MLP neurons of a small language model. Each row is named by its layer, matrix (down: output weights) and neuron, and shows model dimensions 48-175. Each number is 200 + 30 x the weight over its row's rms, rounded and kept within 0 to 999.
After each neuron's rows, "fires before" lists the tokens most often just after its 100 highest values on Wikipedia text that the model never trained on.

L9.down1,188,114,191,170,118,211,219,204,215,210,242,203,193,193,226,194,179,228,201,201,205,239,227,181,177,195,228,175,239,262,170,183,252,171,221,191,161,221,184,178,222,213,170,142,180,191,201,128,194,209,167,215,156,176,184,177,187,266,196,210,237,213,261,188,173,249,201,154,185,159,137,172,206,224,119,190,194,194,215,240,167,201,198,253,242,214,185,179,180,174,195,228,222,195,209,207,161,157,227,242,186,207,232,228,270,183,247,224,150,215,192,178,226,137,163,142,158,189,227,195,177,223,182,197,216,173,185,210
fires before: "ed", " on", "ing", "te", "anc", "in"

L9.down312,285,135,176,173,166,202,130,212,201,206,164,177,199,185,174,195,225,206,231,217,216,161,196,241,174,252,224,192,224,174,139,235,247,187,238,210,173,192,163,241,220,154,215,252,250,213,161,228,176,175,138,188,212,181,194,193,183,179,137,193,214,166,147,228,176,231,226,257,180,234,179,240,231,240,220,258,211,174,197,203,186,186,256,227,201,180,197,177,174,173,167,169,201,228,240,182,184,215,213,231,248,164,177,249,173,170,192,198,172,235,205,183,181,227,213,212,159,171,204,218,209,185,244,167,186,238,212,195
fires before: ".", " |", ",", "′", "ag", " of"

L2.down663,256,233,220,186,166,194,179,192,184,193,145,205,199,161,220,185,176,207,226,167,210,194,195,192,222,226,201,181,194,240,212,180,142,238,182,198,181,171,178,75,217,200,169,202,182,206,164,220,238,196,212,161,170,204,268,187,188,228,232,216,196,210,167,192,220,164,188,193,227,267,225,160,208,237,145,191,162,156,259,153,174,168,176,149,160,203,141,205,176,185,180,209,190,162,173,206,185,237,219,173,246,215,193,223,210,178,158,243,203,195,182,211,188,230,200,169,252,256,256,238,202,172,194,214,194,177,196,210
fires before: "\n", "ile"

L5.down488,152,238,178,256,208,184,189,165,205,162,190,164,216,183,193,164,240,185,165,184,206,213,174,142,221,209,151,200,163,226,181,245,153,243,220,205,180,196,166,166,224,239,165,179,146,162,228,166,221,238,215,183,201,215,224,211,196,236,253,224,193,199,222,225,168,163,214,246,205,191,207,161,207,210,199,199,189,249,191,219,185,205,221,155,206,170,170,229,202,197,184,212,200,158,170,186,222,140,196,183,212,219,155,165,162,236,189,130,172,243,162,219,220,212,132,173,224,216,216,218,145,176,215,223,228,235,218,149
fires before: "\n"

L8.down841,229,210,215,195,156,213,187,217,204,233,197,172,174,205,193,207,180,262,217,205,204,152,186,117,216,240,254,193,189,211,187,190,158,251,192,252,179,199,184,227,177,176,213,187,233,218,218,169,211,141,212,230,214,212,153,242,239,198,196,181,176,211,199,178,162,205,193,249,162,209,185,135,196,199,215,227,185,204,129,181,210,242,191,188,196,173,222,223,181,262,202,304,205,247,185,173,247,260,251,244,185,162,174,215,229,241,192,214,182,191,184,216,176,237,199,230,218,202,187,195,190,219,182,238,165,181,186,232
fires before: "th", "ed", "0", "ow", "es", "u"

L7.down220,217,205,164,196,219,212,181,219,223,189,200,156,137,300,140,161,233,197,224,190,207,209,194,208,202,213,204,185,236,177,170,220,142,175,167,198,227,189,244,171,181,201,222,177,183,130,204,214,198,158,206,167,223,184,224,197,146,177,195,189,189,135,221,205,208,202,184,233,166,189,205,203,197,145,231,217,206,237,186,207,208,102,175,180,243,223,173,168,215,178,241,161,240,228,181,245,208,209,175,163,240,193,189,175,212,221,176,204,190,139,169,227,204,184,255,214,232,116,185,224,184,206,203,196,191,206,184,197
fires before: " of", ",", ".", " and", " in"

L7.down775,220,234,192,210,210,168,255,170,251,170,221,235,270,258,227,181,187,182,202,165,220,219,202,217,242,145,208,205,210,195,193,232,184,234,200,203,164,182,181,248,184,205,146,233,123,192,187,223,216,178,171,226,224,200,206,190,217,213,195,195,179,191,156,183,184,211,229,262,182,234,222,200,178,230,166,223,249,253,158,191,192,284,189,185,127,207,241,211,207,186,192,156,247,246,214,177,165,171,184,207,170,203,224,185,230,244,231,175,176,182,214,238,233,204,202,163,169,223,209,168,174,193,229,224,158,221,187,200
fires before: "1", "2", "0", "4", "9", "3"

L6.down660,247,188,190,205,155,191,197,181,182,185,203,174,210,201,218,173,213,218,179,228,197,185,192,180,204,217,216,147,193,214,255,192,226,160,186,223,217,157,197,195,225,152,212,211,214,146,248,144,269,228,229,233,191,180,256,198,173,183,209,227,188,164,191,218,164,202,176,153,218,212,238,167,202,207,191,179,195,237,178,215,180,174,213,231,207,161,184,119,143,213,191,195,176,206,172,203,161,213,138,149,215,174,221,159,238,204,226,161,143,206,208,205,164,236,204,202,206,184,206,215,227,168,197,182,192,242,219,213
fires before: "\n", "rib", " The", " He", "ial"

L4.down879,197,218,230,233,148,176,204,129,224,199,230,212,189,194,277,171,207,174,190,169,230,182,168,173,216,194,182,230,205,190,206,242,131,227,176,195,183,187,114,187,180,188,143,152,197,169,196,199,236,201,209,198,222,241,197,211,186,214,176,180,207,241,189,253,172,185,165,225,185,240,209,235,169,212,200,240,183,230,221,168,198,228,166,131,201,183,175,218,196,217,191,244,162,204,197,149,185,198,226,200,229,172,155,141,175,236,129,138,174,220,170,235,210,208,136,224,198,263,199,245,205,179,181,225,230,219,210,176
fires before: "\n"

L8.down845,193,233,214,222,211,100,184,248,198,175,193,176,182,236,212,217,229,177,218,238,172,207,148,243,231,227,129,201,231,145,205,107,191,174,165,245,163,213,264,206,185,211,205,294,219,178,198,218,199,202,157,246,179,212,230,150,212,171,251,197,173,199,225,214,229,232,221,187,242,158,226,231,235,169,183,177,208,158,193,198,200,177,210,223,198,183,185,260,205,209,242,181,199,208,177,193,211,170,234,270,191,225,184,191,135,178,189,151,204,208,125,182,197,185,225,237,220,250,246,212,174,166,170,195,226,226,231,226
fires before: "ter", "te", "t", "i", "ters", "e"

L2.down671,156,178,207,178,217,234,181,218,275,141,172,179,249,212,170,210,217,195,235,201,199,159,184,154,172,189,194,211,169,220,190,217,199,200,233,182,200,196,209,228,167,243,159,229,189,217,201,186,225,213,207,174,163,196,157,197,186,160,242,228,211,192,195,236,229,167,172,196,194,198,165,231,169,203,196,242,162,204,214,269,195,185,192,162,241,214,229,229,250,179,239,172,154,217,193,212,217,240,209,220,216,208,230,147,212,185,198,195,255,185,173,207,128,192,216,201,237,145,193,179,219,194,216,258,198,211,158,212
fires before: " |", ".", ";", ",", " Dem"

L11.down14,224,203,186,195,197,198,194,214,198,204,209,193,220,201,201,297,193,192,213,188,192,204,224,174,198,210,168,202,189,195,221,205,190,193,203,212,198,203,204,207,230,200,187,165,172,209,208,239,211,228,189,190,148,186,192,202,193,197,208,184,225,194,185,233,205,186,205,215,228,213,188,175,211,220,213,202,185,225,173,197,233,0,180,170,198,204,168,211,198,194,198,236,219,242,178,218,203,216,203,194,228,219,238,204,187,215,214,183,184,157,200,224,194,193,230,209,302,202,207,195,201,242,241,212,190,207,199,191
fires before: ",", ".", " of", " in", "\n"

L5.down381,173,227,229,204,173,202,218,197,211,178,203,230,186,161,207,209,176,160,202,220,194,207,159,158,247,110,218,181,215,228,199,202,164,200,200,174,165,210,147,128,223,198,175,199,128,173,180,224,172,183,227,217,199,229,223,218,212,192,250,223,204,179,212,220,218,168,193,242,205,220,189,216,204,197,175,223,184,280,208,189,173,308,196,224,212,147,193,175,186,241,226,168,214,151,175,187,217,148,199,231,186,159,186,190,211,240,177,183,191,220,177,244,189,171,146,197,167,186,193,220,195,146,192,189,236,206,198,174
fires before: "1", "2", "0", "4", "9", "3"

L8.down347,187,200,158,230,187,216,176,176,177,220,188,188,196,184,174,162,198,188,175,184,178,193,199,170,208,289,206,201,232,184,182,179,182,239,179,209,197,204,175,140,207,208,194,213,210,175,195,198,212,214,218,188,196,182,185,178,197,229,224,195,189,203,194,216,196,197,171,232,198,226,219,175,215,239,176,181,209,205,173,176,184,99,212,181,186,194,179,201,197,214,215,215,167,206,190,168,198,230,183,172,239,243,199,190,195,199,224,175,198,237,160,214,213,206,189,195,247,200,198,222,221,219,205,209,196,227,203,206
fires before: "\n", " The", " In", " He", " A", " H"

L8.down558,154,190,214,205,165,187,251,212,212,205,230,203,219,216,211,169,243,154,172,208,212,195,239,162,216,195,168,169,191,198,195,137,224,214,153,222,198,208,191,235,168,158,195,210,188,150,202,219,251,235,167,200,174,268,220,162,203,200,225,166,180,196,159,199,183,203,189,193,197,224,174,183,235,199,193,172,216,216,197,197,204,224,221,178,174,251,178,201,234,153,246,193,212,202,210,187,196,254,181,192,191,187,238,226,93,163,212,157,156,244,170,186,198,223,188,265,182,209,253,188,233,238,236,199,179,197,194,223
fires before: "ed", "ter", "ing", "ters", "ions", "ics"

L8.down238,181,180,198,224,173,189,182,177,201,198,187,183,230,186,215,211,272,179,178,185,202,224,206,185,224,233,177,178,205,203,232,185,204,252,203,228,163,211,208,165,220,225,146,165,169,158,202,177,251,252,219,144,217,205,195,180,192,228,174,208,204,213,196,274,144,157,184,243,217,195,195,171,223,219,174,199,143,195,153,181,173,196,215,186,229,184,175,181,170,184,219,182,171,187,156,197,173,202,181,164,241,230,141,167,184,211,235,144,167,239,185,190,220,212,236,192,203,198,249,244,190,180,228,214,199,255,215,199
fires before: "\n"

L2.down411,263,149,202,189,238,251,219,166,216,236,262,167,261,145,254,144,196,197,170,219,191,194,227,179,234,141,227,186,218,191,212,207,201,196,173,195,181,214,203,216,183,171,234,234,148,267,176,188,176,209,152,155,197,187,214,243,224,193,208,184,226,208,217,224,187,219,173,206,191,190,158,239,220,217,203,200,168,202,210,203,178,269,239,208,188,220,140,203,192,190,218,184,252,210,180,157,221,171,182,204,199,235,181,170,147,200,227,197,224,137,146,251,200,226,181,184,191,221,195,220,204,196,149,204,226,168,182,145
fires before: "et", "le", "am", "d", "ated", "m"

L7.down39,208,203,119,193,199,238,194,167,158,193,220,183,229,242,154,205,222,218,238,201,214,156,228,160,172,180,212,196,224,168,162,173,181,223,229,173,201,215,170,157,209,246,232,145,146,244,223,247,170,199,231,187,176,198,192,243,168,221,192,174,207,236,229,268,208,227,173,247,202,190,211,194,180,204,213,208,178,230,209,184,209,201,205,163,170,189,162,212,208,204,249,221,213,220,190,186,231,193,228,253,224,208,245,137,250,149,209,198,221,171,187,195,216,169,227,167,184,193,158,176,201,190,207,205,174,158,201,236
fires before: "er", "ing", "ial", "ock", "ay", "ed"

L11.down356,201,224,202,191,204,214,249,177,165,200,225,193,197,164,240,224,235,189,226,187,204,241,255,175,216,168,242,210,208,202,204,186,133,186,190,207,205,214,157,148,173,179,209,196,195,154,216,237,228,214,218,230,214,211,241,168,194,217,176,233,151,220,200,186,172,228,189,166,178,213,203,206,208,218,236,249,242,195,227,226,216,110,210,191,221,174,177,242,165,169,189,150,201,199,219,244,211,196,199,147,169,227,187,208,154,176,200,204,200,185,237,206,213,158,237,216,286,201,189,172,162,189,262,197,190,183,230,175
fires before: " in", " by", "\n", " on", " to", " as"

L8.down488,220,163,153,227,179,176,184,180,205,227,183,219,208,217,203,160,213,188,245,226,253,226,173,214,165,202,186,253,211,267,169,173,159,204,190,220,212,220,205,157,195,212,210,207,242,157,167,227,224,228,188,187,201,187,178,274,177,271,217,224,190,212,201,207,148,177,219,162,170,137,209,175,190,193,184,208,236,239,198,203,182,134,196,217,169,228,277,195,193,216,230,230,199,259,200,160,233,205,183,267,232,169,205,182,241,173,235,191,157,186,216,205,221,194,214,200,176,160,189,190,251,207,224,176,193,166,198,186
fires before: "ed", "ing", "es", "s", "ated", "ors"

L4.down812,191,207,195,200,223,195,188,206,181,210,182,228,213,203,208,145,169,187,191,200,202,243,232,172,230,123,249,223,195,165,198,165,212,228,146,240,132,257,146,190,174,237,185,216,152,185,189,181,178,187,251,216,160,191,209,221,162,171,200,174,188,155,172,172,183,157,168,183,218,214,145,198,198,208,189,232,200,215,217,192,162,280,246,198,223,178,211,233,222,200,201,183,196,182,171,202,208,202,196,198,179,185,183,198,175,224,184,207,181,209,141,179,202,218,179,156,193,209,245,241,159,106,183,200,238,171,213,203
fires before: "e", "ess", "ag", "ent", "ion", "en"

L5.down551,190,181,118,190,206,160,192,220,178,192,186,172,180,184,239,174,222,245,244,225,198,159,164,202,218,165,212,245,199,236,182,219,188,242,183,215,192,229,174,259,208,142,206,190,182,190,195,196,194,196,216,212,237,232,161,226,190,234,233,211,215,124,204,137,234,219,199,157,208,153,251,196,211,203,157,199,239,192,207,223,241,205,200,234,201,195,206,214,225,209,197,186,250,146,216,159,117,198,220,204,202,187,131,237,189,155,253,226,213,185,195,230,150,209,228,161,167,233,208,173,188,248,208,202,164,176,236,182
fires before: "ent", "ed", "ress", "um", "os", "ence"

L4.down162,174,166,165,209,193,258,197,239,226,200,159,191,211,226,160,221,232,226,181,223,190,252,143,203,183,212,208,242,222,276,145,223,256,170,158,200,235,237,191,216,224,209,196,218,200,220,233,227,251,150,210,172,217,203,183,184,194,211,188,214,200,237,174,209,166,167,186,146,182,171,172,201,219,200,195,216,192,228,182,193,161,214,201,175,135,215,178,182,228,155,219,218,231,239,215,221,208,246,175,179,169,164,190,276,208,157,222,158,189,223,202,229,215,159,216,203,188,165,240,186,163,201,226,116,120,240,189,171
fires before: " to", "ord", "g", "ac", " in", "en"

L8.down264,212,251,196,171,230,205,192,208,180,249,190,176,158,203,232,197,235,205,198,195,214,222,149,192,226,219,240,217,269,163,211,261,164,195,149,241,262,237,277,203,162,166,189,233,187,179,269,172,193,175,222,199,234,229,154,225,222,179,237,148,187,195,170,248,233,207,237,192,250,192,206,214,194,191,229,233,200,189,190,184,191,208,176,192,152,224,187,204,151,157,185,210,107,205,220,229,218,254,187,206,143,172,208,209,198,199,175,167,207,208,218,235,199,184,176,199,239,216,159,186,195,211,216,157,175,162,239,219
fires before: "en", "es", "el", "e", "ad", "g"

L11.down716,210,237,220,191,218,258,207,198,214,149,178,155,198,201,201,242,226,207,205,198,158,207,162,177,200,228,167,164,190,211,197,216,201,225,205,173,258,189,233,212,229,252,202,208,197,123,195,204,197,188,193,176,193,177,207,201,195,202,218,260,272,160,189,268,208,200,165,195,210,219,206,180,192,219,229,165,210,197,179,225,191,41,167,180,201,190,203,209,204,225,180,162,189,181,198,247,191,190,207,186,210,222,246,178,224,211,175,179,202,214,208,208,195,207,230,208,310,192,209,233,204,170,225,232,182,219,202,186
fires before: ",", ".", " of", " (", " and", " in"

L8.down779,212,208,177,270,170,143,217,195,191,214,216,181,212,203,140,246,219,241,214,229,171,163,181,191,200,205,179,167,185,215,155,186,212,202,255,200,191,166,206,225,184,181,227,247,247,188,189,201,190,240,229,236,176,210,167,190,205,242,196,232,203,175,189,253,235,219,213,184,226,183,202,177,196,195,220,220,213,195,186,164,185,202,210,163,164,153,277,179,161,231,212,219,234,216,171,185,225,236,161,243,224,166,241,210,146,185,185,180,183,214,186,181,173,188,258,222,260,154,197,201,237,265,242,144,173,205,199,159
fires before: " to", "ive", "ed", "ions", "iv"

L7.down57,194,217,191,245,187,205,181,169,197,170,192,151,215,209,200,183,260,169,189,188,199,203,208,164,223,262,156,192,166,225,207,195,198,239,207,209,204,215,181,193,210,224,192,167,199,156,207,193,231,245,210,170,199,223,190,194,163,236,227,204,194,197,218,235,161,155,219,235,175,168,211,187,195,230,210,187,191,234,176,206,183,177,189,158,206,169,176,186,220,202,179,199,190,187,171,186,185,205,194,160,203,216,166,173,173,235,231,125,168,207,162,164,211,219,197,170,229,232,207,227,174,193,230,215,234,261,233,171
fires before: "\n", "=="

L2.down90,224,220,206,208,257,213,237,222,209,196,207,199,213,212,182,180,241,182,133,202,193,174,240,199,204,195,148,241,224,270,192,180,208,144,213,206,165,183,184,275,191,216,217,196,162,212,225,173,161,172,201,184,205,238,167,208,187,173,159,186,162,225,222,244,190,202,221,205,207,211,182,176,206,172,183,202,173,221,228,236,211,233,187,201,231,175,220,207,216,202,231,216,218,236,208,190,208,191,189,149,173,164,191,178,211,209,244,172,199,130,224,186,213,205,231,208,180,159,160,158,180,250,206,188,141,264,178,222
fires before: "ic", "ust", "ep", "en", " in", "iv"

L13.down211,196,205,210,171,198,209,248,231,213,181,243,199,213,177,160,199,232,203,236,224,218,204,229,173,203,181,207,182,209,214,190,148,88,191,138,177,202,267,225,206,210,241,175,161,220,174,228,215,251,198,238,241,204,242,166,144,187,204,165,203,230,261,216,230,152,169,210,178,171,188,230,228,213,175,219,287,205,195,186,236,179,180,161,241,176,201,212,257,151,144,192,205,206,222,199,143,220,145,213,220,190,189,202,195,158,186,247,254,185,216,200,205,193,185,173,265,185,172,157,160,229,245,202,207,212,211,200,209
fires before: "ed", "ing", "es", "ent"

L5.down391,170,242,191,173,229,183,187,220,198,210,234,236,210,160,234,160,224,181,186,211,219,229,204,171,235,128,240,213,196,169,207,175,220,221,185,217,174,276,182,176,194,250,204,211,124,172,220,188,140,196,260,200,184,157,234,215,164,148,217,184,154,153,209,189,206,163,196,227,200,215,170,214,150,192,191,224,175,250,209,194,154,260,237,178,244,146,206,178,204,235,216,187,199,199,158,204,205,196,215,213,162,157,197,181,175,236,165,237,207,195,137,202,139,250,159,180,148,189,240,241,161,143,200,218,197,179,205,145
fires before: "et", "ent", "ch", "en", "ish", "am"

L8.down416,217,208,197,202,144,190,171,155,241,188,177,196,145,169,234,193,255,199,162,178,158,214,151,241,168,200,185,195,212,212,228,228,127,242,277,216,180,198,195,185,241,149,164,203,189,185,178,155,209,239,231,202,215,213,224,144,202,195,199,257,209,220,240,258,200,169,154,160,134,148,219,144,254,201,177,162,201,272,197,169,175,256,164,200,203,232,201,189,192,211,226,240,145,235,164,236,214,186,193,201,235,225,210,175,188,244,188,200,175,260,206,182,221,158,152,174,196,211,217,225,200,186,195,155,258,182,208,236
fires before: "-", "\n"

L13.down818,221,185,211,253,180,193,203,245,183,209,237,264,202,182,188,161,187,207,180,246,163,213,194,159,206,115,198,187,184,173,188,166,197,239,185,223,156,231,170,202,211,222,203,234,135,152,201,198,202,206,194,217,157,161,223,170,235,189,215,211,177,171,203,193,189,187,207,219,206,193,195,169,210,208,168,241,204,171,172,205,222,312,171,193,219,208,234,205,187,187,137,205,210,215,197,168,265,186,147,192,230,171,153,199,188,204,182,198,205,215,202,221,268,235,157,182,127,220,189,181,190,180,211,192,217,224,217,194
fires before: ",", "6", "9", "0", "th", "ute"

L5.down776,198,254,180,200,213,150,218,177,193,180,216,255,183,190,213,142,174,223,183,208,159,210,197,170,200,150,257,200,219,200,181,242,142,206,178,237,196,183,157,170,164,181,186,229,184,185,187,149,152,214,170,201,254,193,186,237,200,186,276,214,201,185,186,149,237,166,182,235,250,149,144,200,188,155,172,214,197,248,205,227,212,256,175,261,239,176,194,210,179,218,222,143,204,233,206,208,245,122,206,241,181,181,180,218,255,253,185,210,155,282,157,205,181,235,156,196,156,194,224,201,184,235,167,194,247,200,186,208
fires before: " (", ",", "1", " 10", "2", "0"

L12.down655,186,203,170,161,179,230,150,208,174,169,235,241,206,214,181,235,172,202,204,178,189,202,198,193,185,164,145,176,228,265,190,190,205,164,233,214,195,237,211,252,209,240,214,195,180,197,162,258,236,178,229,168,125,200,244,208,222,268,226,234,180,207,232,222,243,202,166,208,223,174,145,176,173,232,241,141,227,208,187,185,232,210,251,241,208,190,185,217,208,181,160,187,216,190,200,175,248,203,193,215,235,185,182,219,214,167,193,162,182,233,231,194,217,185,223,199,216,180,196,173,223,190,246,185,165,119,180,226
fires before: "ed", "ion", "ing", ",", "ut"

L11.down25,214,191,205,195,178,166,223,214,154,220,226,218,135,194,128,177,220,135,221,184,218,186,238,207,209,207,203,217,177,254,213,223,159,177,149,202,143,218,146,213,242,198,222,145,187,222,206,178,256,218,205,269,208,188,181,177,189,218,186,206,183,217,231,211,215,179,179,171,186,174,163,178,194,277,200,239,199,189,222,166,207,161,177,229,149,168,203,186,129,141,200,200,169,210,176,199,189,204,189,203,219,233,193,198,231,185,242,190,184,232,227,190,178,207,173,220,182,201,213,202,213,236,200,198,208,192,164,278
fires before: "ed", "ite", "ence", "ing", "u"

L12.down599,218,208,240,205,205,166,195,261,214,225,246,184,157,220,177,219,198,177,183,178,172,209,164,198,194,159,91,224,205,242,203,221,208,243,220,178,234,225,185,185,201,263,199,180,191,229,183,236,224,219,233,191,204,227,172,213,208,195,188,171,231,203,191,170,221,194,179,202,206,215,190,220,127,145,169,210,206,205,181,142,200,144,202,208,189,166,211,213,207,193,227,183,170,229,267,176,248,203,206,207,251,211,185,183,214,201,202,182,239,210,207,180,209,226,193,182,144,204,172,102,205,157,213,235,226,196,170,209
fires before: "ed", "id", "ied", "es", "ued"

L8.down356,211,186,202,164,196,167,197,199,204,197,192,212,175,204,202,195,176,199,226,219,181,188,183,225,243,225,185,237,200,210,221,166,188,172,164,210,152,176,246,146,251,219,138,210,188,116,217,195,234,290,189,176,147,203,212,196,231,225,229,182,168,208,160,167,215,216,234,181,247,181,200,224,218,227,197,211,246,213,186,213,128,249,198,189,190,216,177,173,183,188,202,197,197,156,249,154,247,236,186,178,221,192,180,191,198,195,198,190,209,202,189,225,177,211,251,208,153,185,196,230,261,226,181,235,213,235,216,180
fires before: "t", "gr", "g", "a", "i", "ased"

L11.down72,169,187,271,185,197,189,242,226,220,263,205,194,91,231,192,199,189,211,212,194,252,205,208,135,201,205,231,232,175,242,200,157,203,243,209,224,105,177,139,202,189,251,222,153,212,209,201,194,196,232,211,249,175,145,202,199,144,202,215,213,174,237,149,178,198,221,140,186,195,188,212,188,174,181,153,197,145,207,193,129,223,176,165,188,135,179,266,237,174,212,174,236,231,206,209,198,185,199,198,216,185,218,232,184,158,196,213,248,209,148,202,202,199,240,239,211,155,200,198,201,221,259,213,201,178,233,191,242
fires before: "ed", "ing", "es", "s"

L13.down703,195,192,208,193,195,191,232,208,189,190,193,242,208,199,186,200,193,220,154,220,170,191,180,167,192,139,173,194,206,220,171,238,186,222,180,199,136,222,176,192,194,186,197,194,159,179,217,178,215,229,145,222,223,231,213,187,173,187,221,195,255,216,180,158,152,183,283,243,198,210,204,166,181,191,207,227,206,213,180,246,174,319,187,216,166,162,209,220,130,245,202,231,222,204,188,216,232,165,145,194,236,254,204,204,252,217,183,196,229,200,196,208,166,238,191,204,182,191,238,198,179,231,177,209,193,255,172,156
fires before: "0", "6", "5", "4", "8", "1"

L8.down473,199,210,193,168,230,197,207,238,163,205,217,158,233,269,164,205,258,266,198,219,148,208,206,187,127,229,153,146,313,187,169,176,249,204,205,191,256,187,180,216,178,217,193,205,224,201,187,212,200,213,197,174,218,185,242,172,225,154,189,192,170,161,214,156,197,247,190,232,262,182,191,233,197,185,220,196,150,195,187,207,192,132,185,170,206,220,199,234,178,192,223,217,215,180,179,218,185,220,178,181,212,201,171,229,195,170,200,196,222,150,242,195,175,191,180,209,241,199,229,197,208,184,150,186,198,207,199,232
fires before: ",", ".", " and"

L13.down87,250,235,207,217,187,194,236,220,221,251,216,206,193,268,208,232,145,275,235,178,251,177,229,177,245,253,211,181,169,191,194,175,201,199,185,189,174,201,213,245,194,258,222,240,188,151,207,180,177,214,191,172,214,201,198,137,174,237,234,181,245,247,165,166,193,242,176,189,225,179,188,215,193,183,206,228,222,188,200,189,214,143,164,159,181,189,225,187,219,153,187,230,233,236,181,229,169,224,222,234,176,267,225,173,221,198,289,227,158,189,180,153,175,177,252,202,172,190,193,212,205,165,234,174,176,207,191,193
fires before: "ed", "ing", "es", "e"

L5.down403,257,186,245,211,174,182,194,205,238,191,192,200,200,170,219,213,206,150,171,250,174,169,152,217,217,192,190,206,189,195,220,197,192,191,200,227,170,228,211,218,204,206,202,216,161,267,173,199,222,230,210,251,194,199,168,232,158,241,193,233,220,190,193,192,192,201,200,181,224,216,232,300,231,218,145,211,257,173,211,163,180,225,228,199,229,237,155,166,181,196,194,193,190,187,228,211,169,223,190,143,165,164,186,196,171,142,200,191,185,210,216,153,230,215,267,195,163,225,171,196,226,213,228,213,191,246,240,238
fires before: "ed", "ress", " with", "ge", "s", "ent"

L6.down719,210,159,166,163,170,159,208,238,192,176,197,169,185,237,166,224,202,176,197,181,207,207,165,202,209,219,235,223,236,195,200,167,184,211,233,230,207,181,200,222,201,185,229,167,263,141,246,284,197,225,226,164,191,174,176,204,152,166,236,169,199,222,205,193,247,192,213,170,246,165,213,209,178,188,197,226,208,246,179,184,208,186,183,179,226,193,243,212,171,180,155,202,255,174,158,219,182,198,238,209,189,213,177,197,188,196,205,198,162,167,255,219,175,190,202,150,213,206,212,235,187,242,230,189,171,203,177,145
fires before: "\n", ",", " of", " (", " and", " for"

L8.down55,191,206,148,182,199,176,181,219,213,198,201,221,180,251,163,209,200,207,211,199,212,166,166,185,164,196,135,173,184,255,174,139,262,173,225,182,237,249,192,229,195,185,247,212,195,213,182,194,156,186,134,193,222,222,208,251,180,198,176,217,221,200,170,216,211,172,201,201,204,175,261,244,164,203,247,212,154,210,202,226,241,154,174,220,203,213,223,192,144,199,219,216,188,241,178,197,203,225,196,225,223,179,225,232,175,212,148,222,225,144,193,152,166,160,205,197,231,168,146,237,182,220,200,157,209,233,197,202
fires before: "ely", " to", "id", "ive", "ity"

L8.down379,212,201,284,195,221,197,217,163,229,172,210,194,196,218,199,239,190,166,224,215,237,163,180,170,166,222,210,214,161,212,200,167,226,273,214,174,186,232,165,153,189,219,195,191,206,167,170,253,185,291,204,208,198,155,214,235,249,173,230,151,214,249,228,188,218,247,189,197,218,165,197,197,149,230,218,189,213,223,188,174,194,200,234,196,179,194,167,209,226,170,179,221,251,227,237,204,178,222,268,220,265,230,251,181,231,199,170,176,205,192,258,137,197,231,203,174,153,166,190,197,183,220,197,229,179,164,196,242
fires before: " to", "ed", "ions", "ated", "ing", "es"

L12.down711,245,170,192,195,169,189,227,199,175,192,188,238,207,168,226,200,167,216,217,198,202,216,182,241,192,199,209,165,151,175,186,227,204,183,215,184,201,205,261,205,180,197,223,155,260,232,155,176,219,198,190,211,220,189,231,203,180,188,144,216,249,274,191,225,145,186,209,194,185,209,214,242,199,209,221,242,223,133,179,193,220,173,226,173,200,203,173,195,190,203,246,268,172,210,255,149,147,159,201,168,213,208,221,192,185,232,203,171,194,201,130,265,203,215,189,190,184,239,224,197,219,220,238,228,130,181,222,208
fires before: "ed", "ing", "s", "i", "a"

L12.down603,228,253,194,170,220,234,146,214,219,223,167,192,202,200,163,182,245,207,223,204,178,155,214,156,127,276,171,206,223,210,159,214,183,258,207,239,232,240,211,214,214,189,233,220,193,214,154,243,223,169,194,193,211,230,198,209,206,232,137,175,224,199,209,221,155,204,186,258,206,179,227,175,226,184,162,286,218,227,233,223,251,122,206,205,212,183,232,193,195,147,248,227,180,204,190,212,161,212,177,196,245,238,186,230,188,176,187,185,181,208,213,155,168,184,190,231,255,151,198,154,222,210,204,195,206,204,218,208
fires before: " by", " in", " to", ",", ".", " as"